MLP neurons of a small language model. Each row is named by its layer, matrix (gate and up: input weights; down: output weights) and neuron, and shows model dimensions 112-207. Each number is 200 + 20 x the weight over its row's rms, rounded and kept within 0 to 999. A neuron's up and down rows have the sign that makes its largest values positive.
Before each neuron's rows, "fires after" lists the tokens most often just before its 100 highest values on Wikipedia text that the model never trained on. A number after a token or word is its count.

fires after: "-" 38, " (" 7, " •" 5, ")" 4
L9.gate29,199,192,177,201,184,200,212,198,177,195,191,219,193,219,184,176,206,199,191,202,201,192,181,184,207,211,211,189,206,178,202,223,228,186,197,212,218,214,219,222,191,212,222,168,160,236,240,223,197,204,157,224,201,182,247,198,204,221,203,215,215,204,201,208,210,201,227,240,210,173,187,193,213,206,178,217,184,183,195,207,218,199,243,177,202,160,212,238,218,221,242,219,201,218,205,222
L9.up29,175,207,224,216,177,213,221,221,211,209,198,193,234,177,173,190,248,167,187,210,196,170,199,202,208,212,173,219,190,187,204,227,218,163,184,169,201,237,201,203,176,177,230,160,177,223,198,201,256,196,200,206,194,171,195,194,196,182,169,213,228,209,202,189,193,186,207,178,223,192,171,197,170,230,183,217,201,198,181,214,215,210,208,208,194,171,230,159,191,239,202,215,197,211,202,236
L9.down29,201,180,199,222,204,187,175,177,214,169,222,217,136,214,202,202,197,188,204,229,196,177,194,204,188,193,210,187,182,189,185,223,200,227,153,182,227,186,188,202,212,192,180,167,197,209,213,197,208,185,171,194,215,224,195,196,227,207,203,195,188,219,186,199,212,171,195,234,196,221,214,202,173,209,189,213,175,182,146,245,210,205,263,191,224,168,207,208,205,208,217,223,196,199,176,221

fires after: " v" 14, " " 12, " V" 10, " Mar" 9, "M" 7
L8.gate268,227,222,199,160,190,240,192,194,200,204,172,207,182,213,195,178,191,183,179,259,198,183,215,203,210,190,204,225,177,216,195,198,196,236,180,201,203,167,195,180,215,230,216,173,197,212,227,246,196,204,208,213,176,173,223,201,197,241,193,221,210,212,214,211,190,183,195,214,193,227,177,205,191,200,226,218,215,222,197,203,189,196,185,191,193,193,226,195,229,208,234,216,210,161,229,188
L8.up268,210,223,193,186,188,223,193,212,139,222,196,197,204,246,189,189,212,222,180,233,204,205,220,208,212,255,226,203,178,174,173,221,206,221,175,199,223,146,216,212,193,189,224,210,222,215,225,209,206,204,215,204,156,203,252,189,186,226,201,214,204,171,211,242,210,187,212,183,228,187,216,179,205,208,205,170,200,200,211,192,196,210,208,199,202,217,233,216,217,224,219,221,215,186,204,194
L8.down268,195,188,221,196,184,202,220,189,190,185,166,238,236,205,152,185,184,193,209,173,191,170,172,210,203,171,264,197,161,207,228,204,203,215,215,237,242,226,243,203,214,175,205,145,206,251,188,189,182,206,213,179,220,194,197,212,200,193,190,204,203,163,188,183,200,192,210,211,188,186,250,196,204,228,227,193,197,188,225,192,201,201,173,184,180,204,196,226,185,224,191,221,209,230,199,212

fires after: "\n" 54, "-" 12, "|" 5
L8.gate99,206,204,214,199,205,173,188,220,212,209,204,200,217,143,208,189,219,185,145,223,217,215,192,220,191,196,240,199,226,216,196,212,208,168,186,210,215,191,189,195,192,193,167,192,203,201,207,189,174,191,146,234,229,184,202,211,236,198,202,217,194,204,184,225,226,159,193,211,176,199,204,228,212,198,187,206,199,183,200,204,178,193,230,223,213,162,172,203,191,206,201,192,205,238,204,203
L8.up99,205,194,193,213,181,217,221,194,150,191,229,196,177,187,214,195,205,228,211,170,225,149,202,238,214,174,226,210,193,194,191,190,210,238,222,220,220,209,206,217,200,197,219,208,240,221,209,196,179,227,196,191,203,178,224,197,209,202,198,225,211,212,207,153,185,215,190,224,206,231,192,217,209,186,188,216,175,217,198,218,206,202,186,172,194,218,220,227,205,186,200,181,208,220,189,212
L8.down99,209,211,175,195,169,194,162,191,182,187,230,190,207,229,174,181,222,203,209,200,204,185,173,221,215,194,190,214,218,215,207,204,210,226,187,229,211,208,188,216,187,216,193,198,214,184,189,166,183,216,197,174,178,215,221,175,199,178,193,165,170,276,194,197,190,186,224,209,216,220,199,186,235,214,202,216,208,201,211,190,199,203,213,211,186,206,224,230,207,196,224,192,235,184,193,228

fires after: "ö" 23, "O" 23, " O" 9, " Bru" 6, "á" 4
L10.gate442,211,161,192,223,177,192,215,159,215,175,204,196,152,161,160,202,185,204,211,173,211,215,189,199,197,229,176,202,221,202,201,196,182,207,217,147,194,188,169,198,223,201,153,184,169,169,198,205,187,204,200,209,203,195,203,195,199,227,223,209,220,220,221,209,214,225,236,208,229,191,186,168,244,186,161,222,172,217,218,210,214,218,211,172,146,195,198,189,210,223,209,193,192,175,184,187
L10.up442,184,218,204,246,218,199,227,226,210,218,179,215,230,237,200,193,194,200,179,189,180,208,225,165,226,199,213,173,232,181,187,255,185,209,224,239,170,209,224,199,229,189,237,198,203,220,204,181,231,252,197,198,224,186,213,177,204,236,181,183,189,199,208,212,175,215,203,191,187,193,213,214,195,192,191,219,188,208,209,185,208,171,158,232,253,210,214,240,198,197,202,198,198,229,231,173
L10.down442,161,220,234,196,202,196,228,207,218,173,225,175,267,235,191,213,209,221,192,190,168,190,189,197,188,207,195,191,197,185,177,214,203,209,184,247,197,228,202,219,185,168,231,176,201,214,210,192,218,223,203,225,193,196,178,219,199,212,205,181,205,216,212,220,210,190,168,212,202,161,180,219,190,183,195,196,222,196,181,197,252,168,171,197,204,203,199,223,241,194,178,201,202,277,226,214

fires after: " V" 53, " v" 18, " Dam" 6, " arch" 6
L9.gate197,203,159,210,163,172,221,231,212,239,196,172,218,220,177,177,184,207,189,192,245,220,187,189,238,193,233,215,220,199,198,208,186,183,240,203,220,227,196,239,191,152,225,215,202,227,176,191,161,215,185,195,186,220,186,213,233,212,206,174,203,172,189,184,203,210,204,191,196,196,207,182,234,164,172,200,156,246,213,204,189,189,204,203,190,168,198,210,185,205,194,201,203,169,214,212,226
L9.up197,213,187,187,203,198,210,178,220,189,191,173,196,225,238,215,199,221,193,207,251,185,201,218,191,192,188,219,208,206,200,221,187,210,211,160,232,200,195,175,226,176,220,217,171,207,199,218,161,190,183,202,194,229,217,210,218,188,183,184,184,189,162,194,182,204,208,191,196,173,208,220,211,191,201,224,188,208,219,218,179,200,207,223,193,192,197,207,182,201,193,194,222,188,171,202,193
L9.down197,202,177,264,211,196,165,210,209,183,192,211,193,213,183,199,202,216,188,201,210,167,198,191,210,206,181,219,180,163,234,217,213,199,191,210,206,172,202,165,220,213,194,187,165,190,185,223,193,213,184,204,200,210,217,196,209,227,188,184,180,237,186,232,233,195,205,179,173,207,213,194,226,200,241,178,187,189,209,199,184,201,215,199,197,205,198,209,175,233,227,191,228,191,188,216,156

fires after: "." 22, "," 17, ")" 12, ":" 9
L6.gate134,220,217,201,203,166,214,194,203,222,197,196,207,216,218,238,201,196,195,187,194,191,175,201,227,225,192,220,194,196,253,226,225,210,154,218,226,219,204,184,190,161,197,175,197,176,226,194,181,210,195,193,192,202,226,174,195,163,195,195,204,203,207,219,175,192,193,211,208,222,197,207,170,202,212,197,214,208,198,200,225,242,205,224,218,194,176,199,200,241,225,214,185,197,218,186,210
L6.up134,237,229,217,203,144,222,209,189,233,192,206,168,241,213,192,225,208,219,208,236,169,224,199,202,172,146,182,214,179,234,188,209,189,195,212,214,223,220,207,177,207,247,149,225,232,196,174,209,157,170,201,184,227,212,202,189,203,207,212,231,201,218,221,189,192,204,196,208,186,226,214,179,225,244,213,217,210,204,192,220,203,186,202,176,231,229,192,190,228,231,188,168,190,177,192,200
L6.down134,181,180,186,221,243,199,219,190,224,203,199,212,217,196,190,212,197,189,181,231,196,177,224,211,197,193,212,175,167,202,159,227,204,191,196,189,210,206,215,225,168,197,192,209,192,207,186,181,196,168,184,179,206,180,222,193,209,204,226,204,222,208,202,169,191,178,238,171,196,203,192,195,221,181,250,153,213,209,214,194,162,198,205,206,188,205,239,199,200,196,206,198,171,248,195,203

fires after: "S" 30, " S" 8, " Jr" 7, " V" 5, "V" 4
L7.gate171,197,207,202,166,206,235,165,205,180,195,183,206,219,188,226,196,228,184,212,201,249,208,201,192,205,190,193,197,197,173,231,197,190,251,195,240,166,174,193,200,223,254,202,184,183,192,201,198,196,202,204,165,168,174,192,207,225,230,216,196,185,213,188,147,231,204,188,187,179,221,179,182,212,202,215,191,235,176,189,150,178,178,216,163,236,186,172,178,208,200,216,176,190,175,198,148
L7.up171,231,181,228,228,231,200,210,216,171,170,207,252,208,208,193,190,193,234,241,162,214,187,224,200,199,177,181,198,217,185,204,218,186,195,202,194,187,200,177,189,202,202,196,209,199,179,225,236,172,199,188,212,247,189,212,192,214,207,175,231,187,188,213,181,181,181,207,239,174,236,180,200,173,212,212,195,184,189,208,187,193,178,211,232,157,213,188,189,197,223,217,206,172,173,203,169
L7.down171,185,220,209,207,207,196,176,223,184,254,230,198,133,188,241,178,201,196,197,236,193,220,267,189,195,205,211,204,202,231,164,183,204,170,217,168,218,192,198,199,204,180,205,227,212,191,204,210,198,198,207,190,189,175,192,185,230,188,213,179,194,197,206,191,214,236,225,179,197,193,220,190,205,162,184,162,201,164,187,226,162,248,197,204,225,192,224,201,213,195,197,196,201,187,195,228

fires after: "\n" 59, "==" 6, " Player" 5
L10.gate95,207,197,194,158,181,231,211,160,162,196,189,223,176,180,203,222,192,200,184,189,179,213,178,206,175,212,224,168,205,210,216,221,194,199,212,199,211,204,210,215,188,202,212,247,183,202,207,215,188,201,218,190,193,194,224,186,201,161,156,201,204,203,191,175,201,184,237,189,163,246,206,174,202,200,227,212,182,212,190,214,213,185,171,170,177,219,197,202,253,165,209,195,170,246,208,195
L10.up95,229,197,180,189,223,172,211,201,228,210,180,203,208,209,216,223,227,170,215,169,193,206,214,189,157,179,197,194,160,175,226,215,208,186,200,171,187,196,188,222,185,188,182,180,193,201,215,171,203,182,222,184,232,213,177,210,169,171,174,184,189,171,198,226,188,242,176,173,176,193,216,176,223,172,201,197,239,190,185,206,209,187,177,193,183,221,183,194,211,214,230,194,197,230,203,236
L10.down95,203,169,199,242,227,219,184,202,201,211,197,219,207,193,191,201,193,248,207,180,207,200,194,190,215,199,229,222,183,190,192,203,146,216,226,227,198,227,234,208,173,169,184,221,203,215,176,193,183,198,190,196,221,230,203,210,195,206,164,198,203,214,214,204,214,218,199,187,181,239,219,187,211,181,207,213,193,207,174,185,220,158,219,214,206,214,192,180,190,199,243,200,202,181,226,196

fires after: "-" 55, " High" 5, " C" 4
L8.gate129,203,186,207,179,193,211,209,168,210,235,210,221,173,190,158,148,199,167,148,218,192,218,218,171,183,207,205,192,198,148,194,217,217,207,186,181,202,205,204,161,177,214,200,212,210,224,171,195,175,228,195,236,218,211,189,206,198,172,170,212,178,179,202,175,231,207,193,242,222,178,202,215,175,194,176,212,252,176,195,186,212,174,184,199,194,229,177,201,227,194,210,177,200,210,214,207
L8.up129,217,190,206,232,199,202,234,199,229,193,222,194,178,188,160,196,200,199,211,192,227,188,180,170,212,178,166,232,178,169,199,231,182,206,173,206,196,234,177,228,202,222,235,218,202,223,163,222,219,198,182,201,173,207,150,245,197,195,187,198,218,236,212,191,221,208,207,197,207,189,173,220,241,184,222,216,155,198,185,211,203,182,199,209,219,197,213,216,189,182,223,183,218,182,175,221
L8.down129,174,188,196,209,196,194,189,139,182,206,221,202,225,235,210,208,205,209,181,192,190,192,193,209,198,200,212,223,205,177,203,169,225,226,188,185,206,224,215,202,206,185,230,233,196,225,208,210,207,215,156,150,176,209,180,207,221,210,226,192,201,193,221,190,207,196,172,184,191,212,231,186,207,212,169,243,223,225,172,191,197,206,208,203,221,188,188,232,191,192,233,175,254,205,195,220

fires after: "-" 31, " P" 14, "C" 13, " C" 10, "P" 10, " c" 7
L7.gate173,185,163,203,193,194,218,198,211,183,230,214,230,194,197,168,173,185,212,179,222,220,236,202,201,161,180,209,202,221,186,197,235,231,212,188,210,217,214,166,197,219,190,217,172,212,178,167,212,204,178,232,209,178,217,214,184,202,201,217,189,209,195,184,245,206,191,205,216,201,197,223,196,201,171,191,184,206,217,203,196,198,193,222,166,201,193,208,245,201,214,221,157,193,207,199,216
L7.up173,207,200,205,177,176,239,183,187,178,182,209,204,202,210,180,215,211,159,218,235,229,203,189,220,193,163,221,215,232,234,157,210,194,164,224,223,208,220,172,251,180,189,207,205,186,186,231,214,229,171,219,212,202,216,198,225,222,207,195,190,213,192,155,188,185,167,179,192,203,215,208,181,169,183,205,248,205,200,190,203,198,193,210,212,207,204,192,207,211,191,185,203,190,196,194,228
L7.down173,218,184,186,215,218,186,194,165,227,222,174,168,235,208,218,229,169,203,208,159,200,186,177,190,209,186,195,205,167,199,236,192,209,204,144,173,192,198,199,197,224,207,236,207,233,197,190,213,210,218,218,171,200,217,163,188,206,218,203,225,196,225,190,191,209,207,192,204,223,205,186,192,202,208,208,204,177,200,171,197,209,219,147,214,209,228,203,215,171,200,193,203,198,236,224,246

fires after: "==" 22, "-" 9, " football" 6, "|" 6, " professional" 4, " footballer" 4
L6.gate99,208,231,164,216,206,179,211,205,192,241,197,189,179,193,220,203,192,185,182,226,173,193,196,208,167,201,175,168,213,189,193,181,180,213,192,192,199,211,203,195,186,159,201,203,207,205,191,209,212,174,219,203,218,199,191,204,186,194,231,221,163,186,178,191,214,169,205,202,208,186,211,219,208,192,221,180,226,168,200,233,220,199,200,139,211,181,151,178,204,139,230,187,182,207,205,215
L6.up99,229,191,206,216,176,206,241,166,174,207,197,181,136,187,157,234,205,189,178,195,191,200,218,206,183,247,219,202,209,200,213,190,235,214,196,162,214,199,208,214,246,239,220,195,198,181,222,224,229,224,230,163,218,222,232,189,190,200,214,210,215,168,215,204,244,192,210,210,204,201,206,223,193,172,208,208,214,223,175,219,186,212,196,212,210,204,209,188,200,232,215,206,178,203,182,193
L6.down99,213,205,202,204,184,221,230,203,205,220,189,228,239,203,213,181,193,193,192,185,188,207,188,220,191,224,172,171,160,187,179,208,181,186,199,199,209,188,186,214,162,207,192,193,165,192,231,143,222,168,195,177,200,194,215,191,177,174,160,191,216,162,202,229,204,232,205,211,204,188,192,199,256,205,191,217,191,216,197,183,232,202,206,181,201,212,184,175,194,195,159,188,200,157,209,219

fires after: " U" 19, " c" 17, " B" 10, " V" 10, " S" 4, " C" 4
L9.gate347,187,212,217,209,171,235,223,206,182,184,167,190,188,208,181,196,221,180,219,209,226,217,173,218,206,221,211,192,178,194,178,184,207,208,186,207,211,176,197,183,185,228,224,208,173,237,213,216,187,208,221,227,206,157,233,265,206,205,218,232,172,181,210,189,187,174,191,207,184,187,181,178,207,184,155,217,162,195,224,203,181,176,214,187,199,194,187,199,194,199,184,206,190,177,207,194
L9.up347,220,177,192,172,191,216,172,194,205,196,204,202,182,183,216,205,167,197,217,218,188,152,154,204,209,198,203,214,186,162,226,187,179,240,198,208,202,184,202,219,191,185,207,235,189,223,192,200,220,179,182,204,194,186,218,219,212,196,209,200,186,184,235,215,188,196,171,203,190,224,159,180,174,193,198,194,218,241,206,186,184,207,193,191,228,190,195,224,141,190,190,197,167,231,231,182
L9.down347,193,198,193,214,217,229,209,216,221,189,200,207,173,181,193,155,183,190,206,186,193,228,173,188,200,179,240,232,191,194,208,199,153,175,216,205,208,183,185,192,212,196,201,194,210,201,201,218,231,203,173,198,183,232,185,198,210,143,163,183,169,247,216,208,176,209,203,205,185,191,216,184,218,230,174,191,203,157,225,218,186,222,190,211,230,215,205,193,195,219,213,187,215,197,185,191

fires after: " S" 18, " s" 14, " Mo" 7, "S" 5, " I" 4, " int" 4
L10.gate269,201,172,165,165,222,205,196,208,180,206,186,237,213,197,196,189,196,228,215,189,227,231,163,212,199,176,169,203,227,211,170,193,193,211,211,224,175,234,186,199,229,206,230,217,217,224,201,174,197,214,198,199,193,187,204,218,246,241,215,227,194,229,212,177,202,170,180,181,225,184,202,191,193,201,208,203,191,178,208,181,196,178,195,205,193,196,197,211,201,193,193,217,207,175,214,221
L10.up269,180,193,238,216,176,223,204,186,197,188,207,202,188,196,209,167,129,206,172,191,225,239,195,199,161,230,183,222,189,173,197,246,198,190,189,218,189,154,190,181,190,180,214,226,215,210,236,214,191,170,209,186,224,178,196,199,218,195,185,196,218,174,205,176,199,196,180,165,231,178,187,204,209,173,197,205,185,198,164,203,220,216,189,218,221,211,198,211,183,217,161,201,196,203,188,177
L10.down269,175,228,221,172,223,213,206,166,220,185,221,220,224,234,218,224,159,187,181,208,207,217,208,224,183,186,187,188,226,216,190,203,199,198,199,184,152,183,162,206,197,202,212,180,238,185,207,219,246,219,195,215,209,171,240,184,211,202,178,219,222,182,150,207,202,223,199,193,188,178,208,188,231,169,221,212,209,227,206,225,196,194,173,176,187,194,196,185,183,195,197,208,225,184,240,222

fires after: " did" 12, " W" 11, " Team" 7, "T" 7, " does" 7, " Pos" 7
L8.gate113,193,181,184,212,213,187,196,212,211,216,193,186,183,208,147,239,205,194,193,201,217,194,189,192,195,197,186,211,164,166,209,211,163,163,176,201,248,176,174,223,215,186,204,216,156,188,250,229,226,181,176,218,186,215,186,192,210,240,181,201,207,203,192,211,187,199,178,203,187,181,192,191,169,183,199,199,183,212,220,228,206,201,180,210,200,190,208,191,203,257,195,185,211,167,209,166
L8.up113,222,205,212,193,218,226,213,204,220,186,219,181,170,227,202,201,223,212,200,220,148,193,191,161,204,213,194,182,205,194,193,193,181,218,173,186,192,167,216,220,189,212,224,227,221,193,231,214,176,190,217,199,213,172,188,219,232,200,205,231,211,201,216,196,217,195,208,165,199,192,217,207,218,171,209,182,209,197,212,185,207,193,167,152,205,216,214,219,157,166,202,195,230,169,194,218
L8.down113,213,215,206,200,224,161,184,177,199,208,230,197,220,203,224,147,241,192,197,203,211,150,193,199,213,226,235,180,211,218,180,236,183,216,184,199,203,228,205,220,188,218,196,212,221,206,216,232,226,231,207,196,189,187,203,215,212,178,174,200,195,174,205,188,198,204,202,200,184,213,241,206,221,182,183,217,190,202,179,173,184,198,213,217,195,220,208,205,192,224,171,196,185,208,229,219

fires after: " in" 37, " In" 11, "In" 4, " Apps" 4
L7.gate4,217,207,209,199,199,183,252,183,182,222,218,193,218,195,240,220,197,187,183,208,168,188,143,231,199,216,178,194,180,189,187,189,211,203,185,206,218,206,176,179,205,191,184,190,204,212,192,217,186,195,202,198,219,196,205,190,198,202,180,172,202,228,200,197,189,146,229,178,192,194,244,204,219,183,163,204,202,185,176,185,213,190,193,160,215,229,213,171,213,207,184,223,201,208,227,194
L7.up4,214,194,191,186,176,200,199,205,205,201,181,204,179,193,199,190,178,203,233,249,183,211,174,219,214,163,198,203,150,190,256,189,203,235,169,226,193,201,215,186,175,193,170,250,205,189,213,229,199,198,163,223,193,189,191,224,215,176,175,205,195,227,206,196,165,188,213,188,186,178,183,210,196,197,161,190,218,211,197,218,167,231,207,226,214,248,215,198,198,200,177,189,198,186,184,200
L7.down4,152,162,187,180,175,205,218,205,179,165,204,191,222,176,209,207,176,199,187,206,227,209,158,174,240,214,203,188,219,208,228,211,232,244,199,215,216,221,186,216,200,200,206,218,184,189,216,168,232,202,204,218,205,190,235,224,206,219,173,170,222,166,229,192,211,207,199,225,246,193,243,197,207,206,185,225,227,145,190,183,202,217,197,227,227,212,205,195,230,174,181,233,169,166,245,217

fires after: "." 65, "e" 9, "te" 5
L9.gate278,230,249,228,196,194,197,187,233,197,208,209,222,216,187,211,175,229,195,166,198,195,187,194,214,200,199,218,196,179,178,205,153,208,182,239,190,198,193,196,184,223,188,171,203,195,178,209,201,167,183,242,228,212,241,203,213,170,184,229,201,202,184,171,195,223,194,216,175,215,187,188,174,189,190,218,211,184,216,172,193,210,186,208,215,200,199,178,206,164,197,213,185,200,202,206,215
L9.up278,207,230,195,206,191,222,168,229,198,200,222,217,243,185,228,209,153,213,210,211,191,189,231,189,197,183,204,206,227,203,187,207,209,191,192,216,189,240,197,213,198,228,180,184,198,190,209,199,227,188,177,257,208,222,213,176,185,223,234,202,176,135,202,161,211,184,185,199,255,195,233,195,162,199,205,185,262,186,198,213,224,179,214,229,186,214,162,249,204,191,188,158,198,213,187,193
L9.down278,197,205,207,187,190,187,193,246,199,210,255,215,218,183,185,242,184,202,170,220,176,172,174,213,187,248,239,202,178,202,206,212,219,191,197,207,192,193,198,170,196,207,216,147,214,209,208,230,206,189,199,189,177,189,197,176,178,176,212,185,223,177,232,201,215,197,221,180,234,175,215,181,210,187,235,204,201,218,190,170,182,180,173,186,172,202,196,232,157,224,191,169,203,211,235,224

fires after: "\n" 55, ")" 6, " mi" 5, " UTC" 4
L3.gate228,218,207,187,191,173,198,219,212,180,190,187,225,185,228,215,197,240,226,220,229,204,188,184,218,196,208,199,204,176,236,191,194,189,238,199,169,209,191,178,187,189,192,240,178,190,211,216,215,207,159,192,222,203,152,210,174,196,154,169,193,215,244,234,190,229,206,203,214,186,211,197,221,225,215,186,209,188,184,195,205,222,192,219,179,187,175,210,232,199,173,217,194,215,251,205,207
L3.up228,212,205,217,182,156,174,202,201,181,180,191,218,204,230,210,184,233,213,218,225,193,180,231,240,202,212,196,212,166,211,201,204,219,185,207,153,167,223,194,170,181,208,175,181,216,187,193,214,187,190,196,226,223,200,191,219,171,213,166,198,205,206,204,213,234,219,229,179,157,186,231,203,237,248,166,218,234,224,228,198,209,218,214,165,218,191,200,222,239,191,208,199,212,215,214,195
L3.down228,208,199,203,201,163,202,182,204,220,209,206,239,225,195,202,211,195,213,224,161,219,195,170,205,200,153,204,241,177,225,192,206,215,226,217,220,196,240,205,210,209,223,198,181,194,198,188,224,148,165,233,213,213,142,198,221,210,177,174,206,186,209,212,201,212,188,188,182,199,191,206,223,176,234,169,233,180,196,201,185,221,223,215,168,190,194,214,245,217,171,243,182,195,210,195,187

fires after: "\n" 73
L2.gate405,203,186,195,209,186,180,199,206,189,188,232,193,210,199,206,235,184,182,202,170,209,215,184,198,197,191,195,192,219,177,253,185,198,179,202,227,236,220,207,223,226,182,189,183,225,189,211,189,207,227,218,159,210,203,228,183,258,207,182,222,186,226,236,189,168,206,224,197,196,182,186,229,213,189,235,182,217,211,210,182,199,246,204,199,217,235,212,187,213,182,198,180,192,192,176,231
L2.up405,215,193,195,166,202,185,193,217,192,204,228,226,206,198,212,217,212,187,204,201,195,181,196,238,230,195,193,192,211,191,214,181,207,169,206,218,235,204,192,220,214,156,166,190,174,147,190,178,181,206,189,173,169,210,226,175,198,207,157,214,202,237,208,208,182,208,205,188,219,194,171,225,198,215,226,196,206,214,218,233,201,195,227,167,204,208,202,197,187,176,231,212,182,193,186,247
L2.down405,231,197,215,194,209,179,186,229,173,196,218,200,144,186,222,194,178,204,166,183,205,182,191,187,208,181,231,193,203,222,194,181,179,216,205,191,242,193,210,179,186,195,199,206,164,196,188,178,165,236,187,189,203,203,157,208,165,196,168,231,180,221,184,204,192,218,196,155,193,226,208,200,185,204,180,185,213,185,199,217,180,174,209,228,189,221,177,190,183,234,228,185,199,167,213,209

fires after: "-" 16, " \"" 15, " (" 13, "\n" 12, "==" 6, "very" 4
L12.gate391,212,187,212,186,227,197,222,189,193,239,201,213,169,196,210,208,165,204,236,213,199,189,207,215,187,234,186,198,195,182,185,222,199,196,151,229,233,183,206,198,184,168,189,196,192,197,192,172,195,186,193,197,211,211,200,186,193,176,178,192,212,217,198,200,197,218,205,229,178,181,236,212,210,218,186,212,209,216,187,191,213,215,183,214,191,214,171,194,210,202,185,198,181,204,193,181
L12.up391,167,219,196,191,180,190,193,235,212,205,230,200,197,181,203,214,222,213,203,229,188,209,184,225,167,193,182,203,199,204,226,205,240,196,254,182,171,179,188,182,193,211,217,217,176,213,224,195,212,213,199,181,191,193,237,205,201,209,213,207,185,209,197,264,182,213,219,223,187,176,204,175,184,206,224,255,228,217,183,235,181,205,193,227,196,209,194,226,238,220,197,198,213,224,194,190
L12.down391,179,202,196,193,181,182,233,183,212,206,218,195,186,201,210,220,173,189,200,219,193,212,196,180,180,252,199,202,193,207,196,226,220,190,217,205,204,217,199,188,205,203,191,222,164,203,209,193,232,236,206,201,178,169,202,206,188,170,171,208,195,152,212,197,204,219,203,181,182,188,225,204,187,247,227,204,198,215,198,206,221,233,194,190,233,214,201,191,203,213,214,200,195,240,184,200

fires after: "-" 23, " th" 8, " Sh" 7, "h" 4, " st" 4, " h" 4
L8.gate415,175,188,195,161,202,235,191,189,198,215,194,196,186,191,180,210,183,188,226,207,211,175,223,200,177,254,209,211,195,205,191,213,200,217,186,182,250,216,195,215,209,191,215,216,194,192,196,199,186,190,203,204,178,190,208,225,186,205,205,218,223,228,190,213,210,179,207,187,184,180,182,172,160,238,193,199,250,202,153,243,192,193,207,200,218,204,169,194,204,213,197,204,207,212,161,209
L8.up415,178,187,179,181,212,181,231,162,163,205,211,205,187,202,171,208,195,184,206,175,208,176,174,205,222,191,222,181,205,184,192,225,191,176,188,203,198,213,194,206,172,190,204,232,186,215,161,239,175,213,167,183,149,213,193,247,209,191,185,187,191,235,191,222,212,213,163,154,192,168,217,193,204,188,197,198,213,212,195,223,198,214,176,191,206,218,173,240,207,163,204,178,216,182,195,210
L8.down415,209,193,226,201,228,158,229,226,244,221,222,176,204,195,196,213,177,231,196,176,193,223,202,201,180,211,201,185,210,239,227,190,203,208,208,214,211,179,208,205,199,180,209,210,189,195,180,180,191,193,207,211,176,210,181,224,218,199,206,218,199,241,192,231,184,213,185,176,170,234,204,190,196,195,185,233,174,210,226,201,221,214,198,212,207,208,206,182,191,212,192,207,222,213,210,237

fires after: " In" 19, " in" 14, " Az" 7, "ac" 6, "In" 5
L7.gate289,212,214,202,211,213,189,197,208,192,161,196,230,213,169,231,206,195,195,222,212,150,196,151,176,175,212,231,232,197,189,177,226,191,191,168,216,195,197,172,204,169,193,142,212,206,203,212,191,173,182,186,233,199,169,226,207,247,200,172,185,170,192,217,220,208,153,190,182,200,202,233,210,210,188,191,248,190,190,199,187,195,197,229,190,204,203,161,190,195,204,174,203,202,203,184,191
L7.up289,202,199,233,185,199,180,190,215,203,166,176,219,202,218,230,199,222,188,211,244,186,225,201,216,192,178,198,201,207,189,170,238,197,147,163,211,199,227,187,212,177,191,201,215,232,197,188,203,228,206,184,185,224,174,193,223,214,227,221,159,219,185,230,209,186,191,188,182,207,178,212,214,225,195,163,194,205,215,176,213,165,179,232,173,179,234,183,207,191,194,183,243,198,229,182,194
L7.down289,182,187,182,188,216,189,203,178,168,187,220,170,231,225,198,160,165,194,198,221,174,203,178,199,176,211,208,205,197,199,208,246,224,177,177,181,208,202,173,210,179,198,174,222,197,175,252,217,229,210,181,197,215,197,234,172,200,220,187,181,225,233,192,159,170,210,220,202,192,193,203,191,210,174,223,236,207,150,218,195,182,208,189,240,228,196,171,179,195,191,157,238,204,179,206,204

fires after: "\n" 58, "-" 9, "." 8
L6.gate268,227,213,211,185,194,197,209,213,119,206,188,215,199,190,175,195,200,231,193,229,199,170,171,200,211,253,231,198,203,180,198,207,203,178,190,217,204,189,244,199,164,187,209,183,193,197,214,209,209,224,194,208,220,215,217,186,218,190,206,194,210,221,199,217,204,206,168,205,229,177,194,191,236,196,210,195,163,200,223,230,230,199,188,181,170,214,198,198,181,201,196,223,175,230,211,187
L6.up268,185,189,178,152,167,213,204,197,216,190,200,224,195,179,166,228,191,216,204,218,172,175,235,198,191,185,182,217,221,188,209,232,211,236,211,213,203,209,170,222,216,179,219,209,183,190,212,229,203,170,180,196,217,179,216,195,207,186,169,176,191,207,197,180,236,199,149,201,172,187,177,178,231,190,208,192,222,209,205,192,197,183,165,209,192,210,180,255,188,196,184,192,221,195,203,175
L6.down268,138,193,199,179,174,211,173,180,211,148,200,218,229,143,221,180,192,221,227,189,204,231,200,211,201,192,198,193,215,214,195,202,222,222,179,221,185,218,195,205,180,171,223,191,189,207,198,248,237,195,231,199,210,197,221,162,190,180,193,193,185,200,233,177,187,195,216,182,177,216,207,195,174,174,186,242,221,182,202,207,207,179,193,174,180,224,208,212,185,214,223,216,215,214,169,209